Part of a small language model's weights.
Size: 10 layers, width 256, 2 heads of 128, MLP 1024 tanh GELU, vocabulary 7506, 10.1M parameters.
Architecture: RMSNorm before each block, tied embeddings.
MLP neurons of a small language model. Each row is named by its layer, matrix (up: input weights) and neuron, and shows model dimensions 48-239. Each number is 128 + 24 x the weight over its row's rms, rounded and kept within 0 to 255. Numbers have three digits each.
Before each neuron's rows, "fires on" lists the tokens most often at its 100 highest values on Wikipedia text that the model never trained on.

fires on: ":", " "
L4.up1000:161138143161143130106087114152153094141117161152134125150140103147107191128109101186095103142123146105102144141101112068110138155160098115109122114145181130156137081127152119123129101121104127067120122118171128131117164139159128130112135082144139187141148157121097122155112098144128132142115126158147120157155125127126153166119144095096138118097157157146128165130140072165161159140085083078126132127120102108116100098149122152137172147150123155139115118127104123141107128144107145141082104140128123144114130106117126171081092139155181105175127089126112086117153127113112160134

fires on: " m", " a", " ", " at"
L7.up767:134123107104135150137124120166083136129105162166110110144110139154132176153129138159135143116135071120132143111169119126066160124103137136119137135143134153169154119141153162114131129109139167151145121094182140163134151116102091147103120203121133122131130108124131139175104156135127142129127135142151130107128159143106104133093106120135121104124132138109118118137084149104158116123164155102142125173150106139180125103173177148128195106136151110123110101136091153164123104117123142102146123108102120101173129137108117168099102107128166157115087128175163150125086143127135148128

fires on: " J", " G", " S", "J", " it", "H"
L4.up307:108092149121153138134108147091162160162121148177106145158156133130121098112137187093142107122106151109133147148081137116135118126110170123128121144125158147122155103149094139078140147130114172158126129096152147143118112155167130135100123134134149103128148131148119136146123112132137133104127123141163121077133115137147105143156145141165133134153086128148143128147118094140144099140132107132142126142145141155134105101144124106184147111114154135159099098195093122148159107125093118142172106134129116072090076139094127145154153105133165147109089139153115157133130111093145125188

fires on: " they", " we", " min", " custom", " n", " It"
L2.up766:105125136124111109105126121140125158123127141139085148143129136123136140143123126103101141148112126140103097125106139126100086113124077147131098140137107103103134163134074149118155147123132111125145142117102109119104135139164183119119085179112113113106164108161079110134121115116099079148152182106116152104082092089125120120154118125210142116150156150130134168134115119119090136124118135063106147084178131103069174145166091137123105106144138096115142065124131079150157125103104142139095095116118127107134102123146124110102153091129156129071175111157097135105108151139120119203

fires on: " in", " into", " as", " with", "5"
L7.up966:133159068116114122153113121182123118118096155123108121144138123120118169149153158162132127141160161077091121158150196156121154139148137109189165123095148132154132114119182146157102165137109139099100129093159135150126117137130107142096136168092124159126145129151102136127110131101110164109122129094120128148169140115175117112127125154122122078115110136101150128135130122106167126135138141133135128083154115140141118158126176138093150127186128158136178126133126159157125092099091105162129128123127139167107130147111098144095169138131161113127139112123178116102096134136135167142

fires on: " |", " and", "ing", "00"
L7.up433:109092137115122157093107157142144138186075139146131174125119145107112176139099122098117152174163123103086137157139132140102108115128122178115144087094096131163124120102136122120110087132103097086162129093162122128107119117117141115128142163104103207116114160102095108139100129123136109143130136129161136106073127126148113126159157127132151090126148147108167130103117114147114163113122125116155135147130092109138096109132110096127149201127099106064150098129110166125120132129106113155086087119125154127151136130143099141094134122147111085151144073162149130141122143127112135165

fires on: ":", " to", " ", " between", " from"
L4.up59:174139102159111097106106104145176145184139150139111124155180125168130160112114095179119125130130118168077093114124104093065147156110059144163130128146130108134134127122103115118155102121118121094099106137136104120156179127115099134131112124189133158086117162145105111162124148117113158116150124081160139146163144131116169102130136139117109131122183125154152153115126098139153159143115135094169110117110152155123121093165121125119169105162160128123115130154105109116129152147123105097156129139127118135132060130144128109112120141134134117126134101138134102119114115168137145147

fires on: " |", "0", " ", "1"
L2.up244:151070124107114142120093195148121167142085181115173149105117110148133105129098136114133106137174131104110130070144161129129122130140132114135120151102109152145133177099140096134120136151103145096154108136123140119108135137118168102093141115102117162097151143163115127123123086151146120140124134134132155133097166110138107109137107104142107065170134153127168119103122135143134127180125145108121121099164087097074130139151114088131168163120135118076158096142148130053141079118096157114134107123130137105124148117128127075101123175140078138084132108150125137113141143106098153146

fires on: " by", " as", " with", "==", " \""
L2.up369:144128091134123089125121115142121101130121131145087106143151129144018187118122127150131128143163148142092129122157175099137136149145110148181116085126179131175127157065167166154148134127136093122098164135149140132108133126120104139095127130149137153143156119135125104168100075112136132127116138127135112120140115094180129103120156153134111137138115112115193102107131116115139121133122150107120120127144125152103146090161093119133159117141098143153143127136093131173134121148102117128115093116127176142138101120121126120101127151166182112110165103135166132121128125149114149142

fires on: " m"
L2.up19:127107124127082142128126105131115180170097161156117167193110117102122122148131165109145122149133121127108162120157116155124149149102131117100129128124135132134155133163115111113124109124117143094168138121190137129133134135157174091150132154131121121145106166171121152180143134136109155155126117156138131126130123170126105068080135150145136107179132119132133127126131124150116100140148129121126131127104036114132095146201116115103172110107178120159151083149133137084119104152133152085156119160092093119110146141166124101102094145115125128111098111202135149119128137172101143140

fires on: ":", "°", " up", " place", " •", " "
L4.up552:117138108139115112102094109168088146127160157147111124100172127176104133134093116145141150108116099143106116091139138154089119138119105121132132117124134110110161116106140138147111127180141164120153110178165129148128134156119127126139105093146133133116149135130091146139175130124141138128137073141165141161147152108094152087109123111116113142075177196129141168116128100128145156126078113134133128105147157095101134126122126122139147162130112135135116133144082137165132165106113154155098073126126108139077138122119132158119106156124130101168103090126158104100135127133112175151

fires on: " No", ".S", " C", " c", ".C"
L4.up641:104088129108155107073115141114132140103134161112111146106121134128161115113128140134121124119135075191143127103091104107103128096138140152146122114105118136145144102164160147069109130129108162167159100109122151132141101124146133151127104140130125111109108117149081146139118114145172108111153115130144148095098132143140132084157140101142181130086125113131085142156130079101144119170136137147113122116140133131115121105149085071151154102110105150141115136178136113131129130119142147118127120131114164083119129126136125174115128094134145133162129129137152145154127107114121155154

fires on: " |", " be", " |\n", "ig", "ot"
L7.up1016:117165135164156150116108117179151155130085159143105105106128117205119149156135149138064123107135143165113106096133130133141157124107103126104115119136121158134116134117104101104081165122140122126163118114137124150129154084135118150122124134133128112170085164132146105167115143108157134103158138130140149167114150133149115138169121116108137093106166141140117137132105151146149106108131185140193173140131096121152108190108154092134133159140143126144132130124126152103150173112104138140109113186143149097129154133143092130091120160140126138143166132140150128137108135121131166085

fires on: " f", " F"
L4.up909:114091082113118157132137132138142125115118141126177129149172108145101120187103131126123111121146125082137152162103143152055095113134169131156152121140117083131130131171134149152094132101115145108161130118127133142134098120142129124123158155156107149187125125159097117138151110132084117126122065096142131146110103151142114141086129105102108113140147085122116122108141133097125108120101098144124130145113107120140123135044177107153144109131128149114166137127153139105133102164106133102127138129073128109103164124129132144128121129134133079129117114151115156175093120125157143154

fires on: " (", " =\n\n", ",", ")", "born", " is"
L2.up426:115154147104138123127112083145144109144126156158171123109120145141137151137140121174127111148144137147123114168130139124117147135105086086106127119137154078089143177099145154133093117111101069133110100109118095099122127109113140131149092105165132149133092149110156092117123136128093133104169099120140112125131072116094151093123170153122146132099125105129102137120147148108166115137081127110117116103077173138117113161163129109086134122176108130111091114128138138157134122127114075104101141141154188112151098064112112134162128120136161091159146128188118125160110128130138119173

fires on: ".", ",", " /"
L4.up56:090125102098106133130119155105116121152116148137135169127147121110102112133111136165137106115152140094086167097107165133138140152143120102181131145142175128167135147129176119120129161156112123140134088145161127127156132141114128148146139131103144188103091156139102094103128063089158155134153129136110137149071104118154138131130143143132101115159107155108163100118174115110101140164131150168125120113127104144115124109102105142151129158116127121095137128148102128099124154077109100143142104143208191118152122127142116120117169148126099132140122099161154148163071143150086145125

fires on: " ", "-", ":", " (", " •"
L2.up925:139107099120160132163094149087141180104102135163105144171107118136091162155125127134100142137139142110106137139144104153127134152149133148165126138123159104159124124121129149102152158131142162116117131114147145137150145133135125121140154154150140165147142153127118113140058106133182091147118155147125107129133130107194120147139134122116114104140133095143141154097117095075118160128162135124135114131164136130122144092092141138153193149107108120142136118136130129140131132172094094136111134151151136122123123132124129113055114121134153135087160090115094154091127111123129124131

fires on: ",", "-", " and", " (", " /"
L4.up864:122107123111129123113115193098074128191130157115119149119139142149121129118133143161162129128111133097129126124103199109122140129140121102151132135137141101133141137162163124119137135103117091188130135129151114163158140145138105125124150107116122156102147162123099123098149074093148141105120119125127137127081096129140139136131120151110114113144096115123160086110139070126118164137112159161111103135089147151144100075084141122151168134119141115106147122156127136116115168077106080183175080118150163073113115129114124141166153112148080120143172119131130181146102117128092143170

fires on: "4", " |", "1", ":", " —", "0"
L2.up588:150120130100102117118099124123140130110134152107125135113096118128087126138119126136158100112165149134115130066138154145117115148187155105180151113144122120107136149102125124150118174149087105083160139125114133095111122134156132146130121142115088159133105126129148104173140097141166154142169149118119113160141128116134141117129124097110085095170165136120123119111124133103115133188098121139164124151167076129136135117098103100157141169132120183123154124159122126093141122134097143070116064132168127122126130137131123116092166153151113111138118088126159121151124138143115129126

fires on: " |\n\n", "\n\n", ")\n\n"
L2.up527:144127121116124118134104115078144139133133137162129105142154130141079136136129181107137146135153140134111151078131185144141155150149119099133120107134125094145146143104184096103116123122132095130150117142146144157135137108146137143138147154100157170129168149136138090120162098122127087136141106147113134100079143126152122052123179150088152107200105119125166125105161125135124100110109147096142143108118133134114133105135116113144151136109119099150160119118108146129134159165103106117125106149135170121125097092160129093085121133147144092127162078168148176088078119127089122123

fires on: ".\n\n", " v", " |\n", "%", ".\n", " season"
L7.up982:138108120162138125152106095132139184126111129160126128168129145191112124151107142097137160134168089125132173143101139152104152109114111152102139144139120126147129148112137138097154108128166134122181080124113149130164101153102090158099110149169143128106111111135126109117119126155109096100152091137130167080078168140125110129109133108152119134149147146127131132114135176133117087158180121124117115105103147133129154108092138110173149098108194119126146122118164164125162097120110111124144164135115125144144115109146121114163132125083115140145149130176173157133130153137115122160

fires on: " and", "000", ",", "3", "8", ";"
L4.up542:161103124090084120128122163126122147124125087126063144108082110122128114137099138143167127133138166124120149099129144136158126126203153111151133133088120126146131155132113096109122136151121096130122129134155105156138119130133164134126165141119098136139146065149138093103133073110128102127122129147127111140103123154142133117127126141135087121165124144130148136133095121143120160145082110135119134123120113114129087090094116124120156149128107144105156100169160094135120068141138149145124113139118091110138139116154100115137149120142141161117142119117165129151066121140101165170

fires on: " of", "s", "al", "es", "il", "c"
L7.up551:165127114121180124106108143126144149129113140117151116141163092138128165114145113150121153133195137129125145126134136140092160136076104153131129102153102145114123108117123129152161124155149087128110121096124126119154132158132121128129139117129129184062131162126159111133093149118111100151163141137147151101154130130139131080116141081123136113113169101138157125135161112119137129143160130160180142111122135109164168094169119135151124092145119191122145133112127104097140104160144147148126126105110107138118101119178103117073109157151152086179117134184073136137128156146104123111

fires on: "4", ":", "2", "3"
L4.up599:135120141120113142168127083126129153103153147122151103135115133145055146157107142165115115155138095154110169136108140174106146120128142076141162147137094132174118142119149120137119129134108077114092111130146120106132111156119130152088121209146113120145072125108131063141141135145143134098151169131115158160107080122143182134118157087096093127127121161119105130128166121103153086155124132105122119129098117118158110146124142161133125163119093187119142149125133107108151114125104133096124125145191136115139108102088132122133151136132134122152128138126150130135116128114089150141

fires on: " and", " =\n\n", " in", " ("
L2.up829:135130132111141128115096107147144134157148147096145107122134142154111168143118085228129126124142157126100111191127142140113143141107081072123129112163154125110153150137129119098125136173112075127107145123131075121133092140167103140080137108133127172124123144106131080131104116139125131121153130136153132141110077102131125130134101118131116104117172136134115106151128139119168156126134197129139124099114186111109112111125100157152163154159113114081089089140133146176127135127120078158106115145160144088146077117139129119111109161148104150127157143115134099137104129116090148149

fires on: ",", "0", "9", "7", "3"
L7.up210:129115097171141111145106144166092175146107157169112111114161136131124159188126170133134162118171148124072151143152171148106142106165097110165116123138152107148132102140130133123171096108127108093150101120154145162162214104153091128141088138138110087116122085174155155109116091151116159089149094121153072134125133130142120134113101124119115108138146157091109137116133096114154109119119115101126104161160106094163124134179138114116180109140146133081139109151099170135149124147119110161137148124103110158132144140128099130133160101091136126122126138120094137128159107159136129156

fires on: " the", "\n", " September", " "
L2.up370:137072126130131156095084122159121137137132172126153130184145098128145111106128104123143103109155138148084107084119116141113131136093159086110124142139116142124156143139172094110117169130095091094171138116139119127151121159155089125092120124183104139121077116137151118165103130152147155148143127130137151130121126130161148134119087144116094063138157129141137104119120130164152133125130129173160117101149116112125143099127130112182165138122164160116097117174156114079160126112118122161142106144135138120139087121114119114101130150116128144136131126151130143145120140132102166117

fires on: "0", "2", "3", "4", "1", "5"
L2.up354:132094120112095153112078120137104124115150158125136131097117097139124123138136133092170110111162147140123137121128149157126127138133167144160123144141109145064139146118131135143130127133077096111183121131113148115084148113138147135097100134097126152127091098177161082125103124152124138144146132116123135130080100141161114131113148099131119094201134136142131139135129127128092108162110126154156158123174085112114140123118103064155102158090129157107144107124156114079142109125098116093107104118154152109145085135117102082152174161132133120099163120118115153166101145109129163172

fires on: ",", "2", "3", "9", "5", "4"
L7.up373:178136075096109148143142128127071176134114118153127130158154082143128166145087153151166156132159129152094140123147171139091162123128079161131102134157157122135142110143118130078150117086123084095161105168147137153167190092113121158117119138152138124103133094133120118140173134128129170127123103125176131145143126161149118120061085144139119118135154106131104100143132148159124104159134119108126108164146124095164119124184145103122153097119115108100180113107104148150131136155115155158177127163145103149183154116121115153114149131135141104125099097127133123105122146148168117113

fires on: "\n", " |\n", ".\n\n"
L7.up436:151102119129141161136095155100106144161138127088143143143164106149134115156183127104140132098199122116126118117101136162115129151121142126139135176160121091091132148164150131075150184151149127151181118122129107163148168117140126156132145115145141126120120111178155129140088119120156141124170112125144143117117128151198120094116127138104102106148097121107176143102155111152136099145125163172179138113095134135156131105090157104142164129103203095100139141160145118094170144130097112133156131153134139124149085099181124113121116134140096160108141095143142142113089112164110111100

fires on: " H", " J", " S", "S", "H"
L4.up721:137049144074115151103092161132113111146113189160145108121079099137124127146116161118126124117147157114133138103120149135129130136094121111125110072168126136178173136128147124113133114137122107144118137166171105141108106109166134126092155150128137140165108137143114146141106123131153190127135095163174132073115119142186095144154120163124118135138096116148107128134129130170134126119111176125092128140156119138146147111135096104152164177113152113127138090136118120147125088167095097185126085125144131081109109120131114099158124129146121134109160098145125169119113123109120142140

fires on: " f"
L2.up834:126124097130141116114108156131131128128086163117139116143170127137106087116115104155150100093116147104140147106110124109093144131119169119162142113148080125134150106158126109131103140140114142100134143122127150140108081102181146128101142117115120130155156138188151138128112096141139137117127088059129107144141097153109084129109101077112127117130125099125116129157149118081165105118121122133132134123148085127125058117093137126135184131147189153101122125159130137117108131121103115078124130118075132112141119132142116141131125177129097069113091111168143154195104148113125150160

fires on: "L", "R", " Pl", "-l", "Y", " fl"
L7.up511:136145143132144092116084113158129124143150164160111139134088115116094133176146101091152179123152096121149180140142117122081131120110106132152111096135176114160150053112101159121171112148114158115162100142133128103111138146101134124115127132157147113146146135102146111151074159158149147126140074117162165112106130125125120111104107101170124142114128107125101130114080131132133160144116115089156108144152103155130105101139119096138118146171159155136113121104079118122140151154089116119124117130134096167155127118130142103139101141156116146141066131142167114080141170127107163172

fires on: " w", " c"
L2.up735:115103093141146128116077149151139178121108176130071123145126100122141137144146168176120099135135113124130170132086118124102097136114112091145120110109119090180165082162104129093093124142112120140151131133114105125134131143177166131115130093180142115156113158184146118155139085124164115135140117106159114143123121144108104083108121101114137122096161126151109124131129085101150125141134149132103124111164121149110110115119141102133153124119127128111107113131155138122147124139115119050110114128053117094131120144153135142093115131139080090139100097114132131181120151108102174147

fires on: " (", " a", ",", " in", " =\n\n"
L4.up194:139136151095158119119127169127136113182099175159161168138114119149128154104113140118129115100143161092108137147111149076148126117111108129119127140163151103144148157124135177136143121131127071124115133112116115134180172127123110132102157092158147172116116172110121110166110105106138168122192163134121112114138110166130154130128098149149095105138134143124164104119132141160164170124092158143127111136070160142135116070126128153146186117156104169120127116171097127136150153087124066149171131107120153104142109110121127098144091142146139096138117133101093102169090127127102161110

fires on: "s", "red", "ed", "ly", " of", "ous"
L7.up401:118147113128145160117153111158149152154141099112116147143129127172090134161140134108154108143175096159108132125107125156093124135123119165142131100144118126162137165119147121147108157158116110136116145118138120156137136192119094155114141162149111142123097121157175103129145146109145111126134120088127115122157113157099077092132115130083134102138121141137148132138114168090134118084125137124142129099144118129125142105162110125129120128164139129134195117167077140137175105166085166153104120135158117118119138074178124134044116134131153151118105121135121123128142120139137125132

fires on: " |", ":", "."
L7.up450:130124125111141157123091139081121124098129170163116158100153164127076146117142144111130098069117127102092157114117135129082140156132123147135094098102122135140127142116169153124133160155096146125137119139130161103116102134105114154143113108055133115102144144138136118103156171171142104106135112070106194155137122076158139127103130128130173119140143156123197138097170112122138106159163093130142132072164120125112117126115140130132113157128168148140126114092101153125148128122098184116111100175154152111180139149089104091140159146107147122098138089139128103155174132119107146134

fires on: " the", " ", "19", "isted"
L7.up208:119089110105122160109062121137105122154166139126090157096133165125106136154136098097163147110152156141092127141135135148129146126138127124108104151133154109136124125111144125090119143153099128127127118152131111174095126149126123133128144143139086147183097120139166109116139096163163137114111091145111164098127130057125148117099127066132079117138143137165131144109138140136126139083127103103153166117130129119129111100101117103159143130146161109104089116148145088094143105128104152171102124125165125129140158126177102136131158147099183086153097115126125149136128135109119205101

fires on: ".\n\n", "|---|---|---|---|---|\n", " |\n", ".\"\n\n", "|---|---|---|---|\n", "\".\n\n"
L4.up822:122134083191137169112122113128154162159108114152139131166133129103104137168109128104141141089143149064095118154117106147144141143132122166104120111111170109154142133114123175105114109157141160091147116129174172162186132114116140109108164117159134173113143110149120134174103109164108112153139088099151125100115148167137084160122118135153147123106158130135164099134145157134138122111142157132148131137132111159112133121141115135131184082125186128135140145119140151126161117154113106084143133116101126163134169121182120104129101122132149136091115118155128104110106143155155132113

fires on: ":", " were", "):", " •", " from", " sq"
L2.up582:152125122130154119116096139136143140120143140125098111149132105173076141140145078183116140136153132169077124119107140131121149157153082116170127106136173117106162109100150089105118114159142130134140118140171147114160137169151123132102114120152116150134171135137119090153156062121193112143137094110154145174147119105134131048097124124123117127124141130137147121140134076108096182146107145140127102078141145135096142092156123093140170122123127124146119124156119136162139141162106144126151125177160143156124147130144138117077116154174149134125131111188118094107127114131116132172

fires on: ",", "."
L4.up258:108129121108105153133134155098098164170133153135125140142168139133094126153084136125159118133117137126094125091072172147130138146137152069117110145124116117123137124151197112138116191143115136165110071130145140159144153174126128148143153125104119126103114150135128123087190109090123137111127119126133152155102098109133136102152127128104098099165094147142149125105147110111111140174130110167154116088123148148123095144082147134122118154142147095097129117145122134110144131095140098156170079164168151109133081150139109144117187122140131105137142088146149157159113150171094134113

fires on: " |", " m", ":", " °", " mi"
L4.up831:101109069146054134093089120100094174148093170163152114143128158124093127141138153121116119099123100133117131114128158123125152137145147089147132099110170120118124151098151102124107120148110107152161109131172134140122107131109148159133112109079126127131117122123112169102153119121146149137147087104141142133097141096100136073109153129127188106125108128124147137091148123145160083140099151115137116097141125117157103136091128109111140149125148105112134111150098136118124149118088145115111086160151185117120149134126130119143141128115148064130068105177134126129154129138094145189

fires on: " a", " f", "arg"
L7.up690:142127122126160130128088167168127140100138219120119146099136111103074114158089150139123118151084118139135157096147122087125113130127150089119104138110100090125123119150133117143130108128075141094137130120123153170128118123144137156108173117101144116109150112164154162143155139137131124129147107083114134155143153117088090141097149052132124050114128159139112156170132108156203088141144152101144106108173100126092108116128119138131177124151127150123122142146089112122129102082111149094116136128101091138149117153119114129109123164123138101105098090128114131137143109103127157131

fires on: " w", " p", "p", "t", "-", " G"
L7.up222:126127132121152088135096138174126119155151188131125095117118122169123118158119154123114169174132100138154164134125150122117139093137157110155156095138108092146178111160138140154120076147108075140157137134179132142101154139183134131131122136148149108144146136124101104111125114102092117102124095123129125102112134176114097128120163095095126096098147163147105126160109104072150111118128144121115144147149084134113110118110138131122194120116138107167100135104135152119130173143099105124110132111100096091131146152131137132112110150128158134143113110112119144140153131088074150146

fires on: " and", "-", " (", "AF", ","
L4.up926:127127128088144114146116134118122151169112133162123119163094100122106162101152107161120139151160137109115172153122123118113141135148109105121114153127162120135107120131158102095160162118132079164142124124108067143126177158150124151121184097116155181147132151147179064103083111113159126130153169140156111139068074129116148123097115138123117090143102110146142139092136121133143173142122162121141143064107130123116147116134131098147152154117103113098097091121156116149131123114117114135111142136099125100110081129090122138098147162126126128139160109116117113158122134109109139119

fires on: " to", "\n", ":", " Ed", " |\n", ")\n"
L4.up937:124116131131136153135121140168145156145115143125132157154117105122090123157116154081107131127165151101102121168116115153099132141135140158154133142128123104164140129140079164123132151157148160080096120097116139136200112146132116098133176162126121173133142124126122170144078083130143122112163077140188136122136131148185080176152155131107095139109135120121127143127105122097103113105161137135127137164147121149148140091104121122130159124148195121109137125150140134122142123110102098155135142116144111143101102119162123141138131178133130112107134067170119118120144132136165145118

fires on: "M", "L", ".", "R", "\".", ".\""
L4.up318:147144144106081116109091131148136156163144130097049134144137125143153133167123164086197155133110127156120128136143109146126174136100099144109128153130179134102152107121116129114162098177136153159165119143143116138134132132129130157141110124130143122157147109135133116150141113150122104135156091156103142103153159166152097142132126123162134150158165105141150156131096142161082124150126147106130123149095142116136156138114120104153135123110137166137165143168108147143137143155129144139106069123125115140157107148135130095088160113130163160137123085134158124080135125184104168151

fires on: ",", " but", ";"
L4.up123:118106149129134131166117141119121139135104144147128137114098141159156064122111155143168098106139117139141152115112141137130114114168131147102134124112116105126134150127117181105098127183119122114131095137191150117140130129133124129129137124115110145147126129150124129134127081140128095103122127128157102125134103164142102092149149113137068123119110080107121114128116108107123117129082156140149128128109154122148087110067156115134156132108152146118138123185123107135172059122105114112156125128139125093128090168162132106139168197126164157088119109132127172121077122120115135182

fires on: ".\n\n", " |\n\n", "\n\n", " ===\n\n", "===\n\n", ")\n\n"
L2.up341:152114124120149192120082115110102163128124136125129091105137099125094142141140177124143152136122137146072146080144167172158165152109136068118141131148125117163146145130176084108127127156130086132143119123151150121135155096138137147133123162114138169133124137150159110122110074157149127137141130173100137121066144132157143082099184135098138122154128109118152107124126124116140116143153164132141134131111115107147105101137084107137157147108118137140142144124141149092133122158087158106138102181112132113133088151142116110106114132139136124123119078122173162101118138144100144088

fires on: " a", " g", " tr", " an", " f"
L2.up326:119123085138135128116132118142124132087097150115090099154140135137147123111154142121124088121124149145133168117105177171100176130156150146128159131149120104043131098156131125138105171127114151098122127148137147161140106131152129137113115158119142105173108117174108129159115075138094139151097115078152112157170077134122072143085066111131116139130144141135083140190109124134137120121100124147126118142193093104085145138130144127136192111109133117100129116156161102117109120135109107083118101131112107141132141150128118138088119152112115087139085121123131135116118170124105128132

fires on: "0", ";", "2", "1", "3"
L4.up210:145083111108068177151099143122131150145138122136119159080144132097086119147095132147106107147140205103135137129124139161133105135137138142116124139104108121175128142096106111112110127156137071116197136089156167112088099153144088136102145128159127140149109091136136120118139146119153143107140113158133138120090109108136149107148146164116149118107101176143166121116142130112105110135100148120107159149129122134088098123116141100105120159109149086121111116140103110159151108123077128143111099113203134095129115093079133125166116157105120117122123124152122152166109111104090148175

fires on: " |\n", " |\n\n", " |", "|---|---|---|---|---|---|\n"
L4.up601:113120107160139124107103134119132157090115142129124111129098127123117186148158117103112148132173108198119146080153142175114156124140141134118136127131125099095155143128145103136120136141145142116160090144172124131189128126107160142158144159136148141150103129132102124192132084141145113141145162117164149158139157114150144077101118054117143098129170158108126112108147091086158129132096152145167106125157129100133137117114125096125151127105105130135161125118112122084126136117121134124105144150096136124128128093161134101093111142115093145132110111137124130099084115156106143081

fires on: "L", " of", "M"
L4.up901:165103090067121169149115141138136184160109150122140093089177109138106144163080160096167146153144138122118110161103168117109123126136094139165148135148129101123119132134142132102148136122134159084138139110149140157106137142126088106178146143133111151104163112134133117127145135136113101147163122152145107100138179151136133089138104105124098106161152085147163133131120165118159099143155123102161112105121139116093160087121139140184119135158109129150166115150130147127148110122145145120129095143119091108178114121119139112096127126135167105149057111124093090112155148168102169142

fires on: ".", "\n", ".\n\n", " |\n", " |"
L4.up997:116127119128154116115096156104109168175121161125178121142120115113097150120114112122106127147136128096120123129116150166096150134119085142101114100113187106154135139132083140150100148140123114097129134102154121144126107133114131112099123131168134137125120151143149173119109118118139152130156116114124118127155126157176115138153125134104105124090120152119188112124127123142140136135130178122129102154121123168108141136118117102156148130145149122135167125144130164108140119135087112106113108117125142108088136116156120110111125118137113142148168091197112146131151126188139126152

fires on: " ", "-", ",", ":", ";"
L7.up726:132143132091141139124129121123140167132104159192134140152082085164085134115141138163127103112160135125096142132110124115057113165135108151139125144114143168154135109114123117130155144110138170127104152094116117123132120172192156113103174135182123132130146140192115100148117126101154157136101113142138132124132118118183172086126151141131111129167123136165116139113132092117089147130137141129111101114118147156103137126148103131155146099146125113154103108168156109141123104174074133116091144129142105139120138128149153123065159142131134139141144089113129103112146153150114153115

fires on: " M", " m"
L4.up595:128040077134114126098116153131129131172124155131125162169135137127154137112125125118135129079169134109147127137131125126125148160120145122129127112142147110140120153158111106114130174110160135157145100117173132171125138141161131123113177135132146162141090144135112118129113128117089174132135133103155146144114093142131106108135100138121145118149110150141150118133118140152133095112145180162159145139131138158155119110096101129126159131106140078117126061187139102114140084107129119119169134125153164138119133131171118102104100097149133120093110154193170146147072127101107125173

fires on: ",", ".", "\n", " |\n", " M", ";"
L7.up292:120132116116138135108102119090110146130140178124159141125117128189101141151122141096153110106172148125098158109123185137138149155140083117133122144108134112128132160119172116127120174154120132125094123096141076131154110151100142120133152177106118154111095153176135152128148141126149158126166158124123111142136112137160127105126136117123121116145117154136166090120151109134122134158140154177156102097132129126083125161077116123157127134148161122086104127128138127092138131094069129148149115144176156079080116137167112108121137161147125113124145120147152151167123116144109145083

fires on: "born", "0", "2", " (", "1", "3"
L7.up641:122131137078137158118094105123143166116130146136141177106155116110122146136158122117096097119127134130119135120163118127143156076104139138086157133118112080110130144124151164128147167134079078121138091070150133130120135126119106157082134130186143147117114127104171087148137091139098145139168106122105137117115068148105124100105151085150124086119156142138094109129150156094125089128125124120161154129123141101091121119154118133118174128152117137112105128109135119117127123139140125064115149115165131125175151123131122139160180146123161141131119135129159136102102183087128169149

fires on: " |", " /", " first", " –", " and"
L2.up855:107116142134114131111100114148144150104096174156172115161081126099074131158110162132115106149132123129094141148130126183080109140139126130119154099109154136140147148082144170179115147144126124141139098112188120138132109121110116120128134117125133117147114139138072107143084128137147130142151111084163132114124115101094118119129124125146144122100138113130165162097122167116158124130092115138120083122149109112131121114116147116122135119147151130078155065136115141147120093141121123140088073113137114119108159113141125085091137152145128097140137061180125112103140133124089130183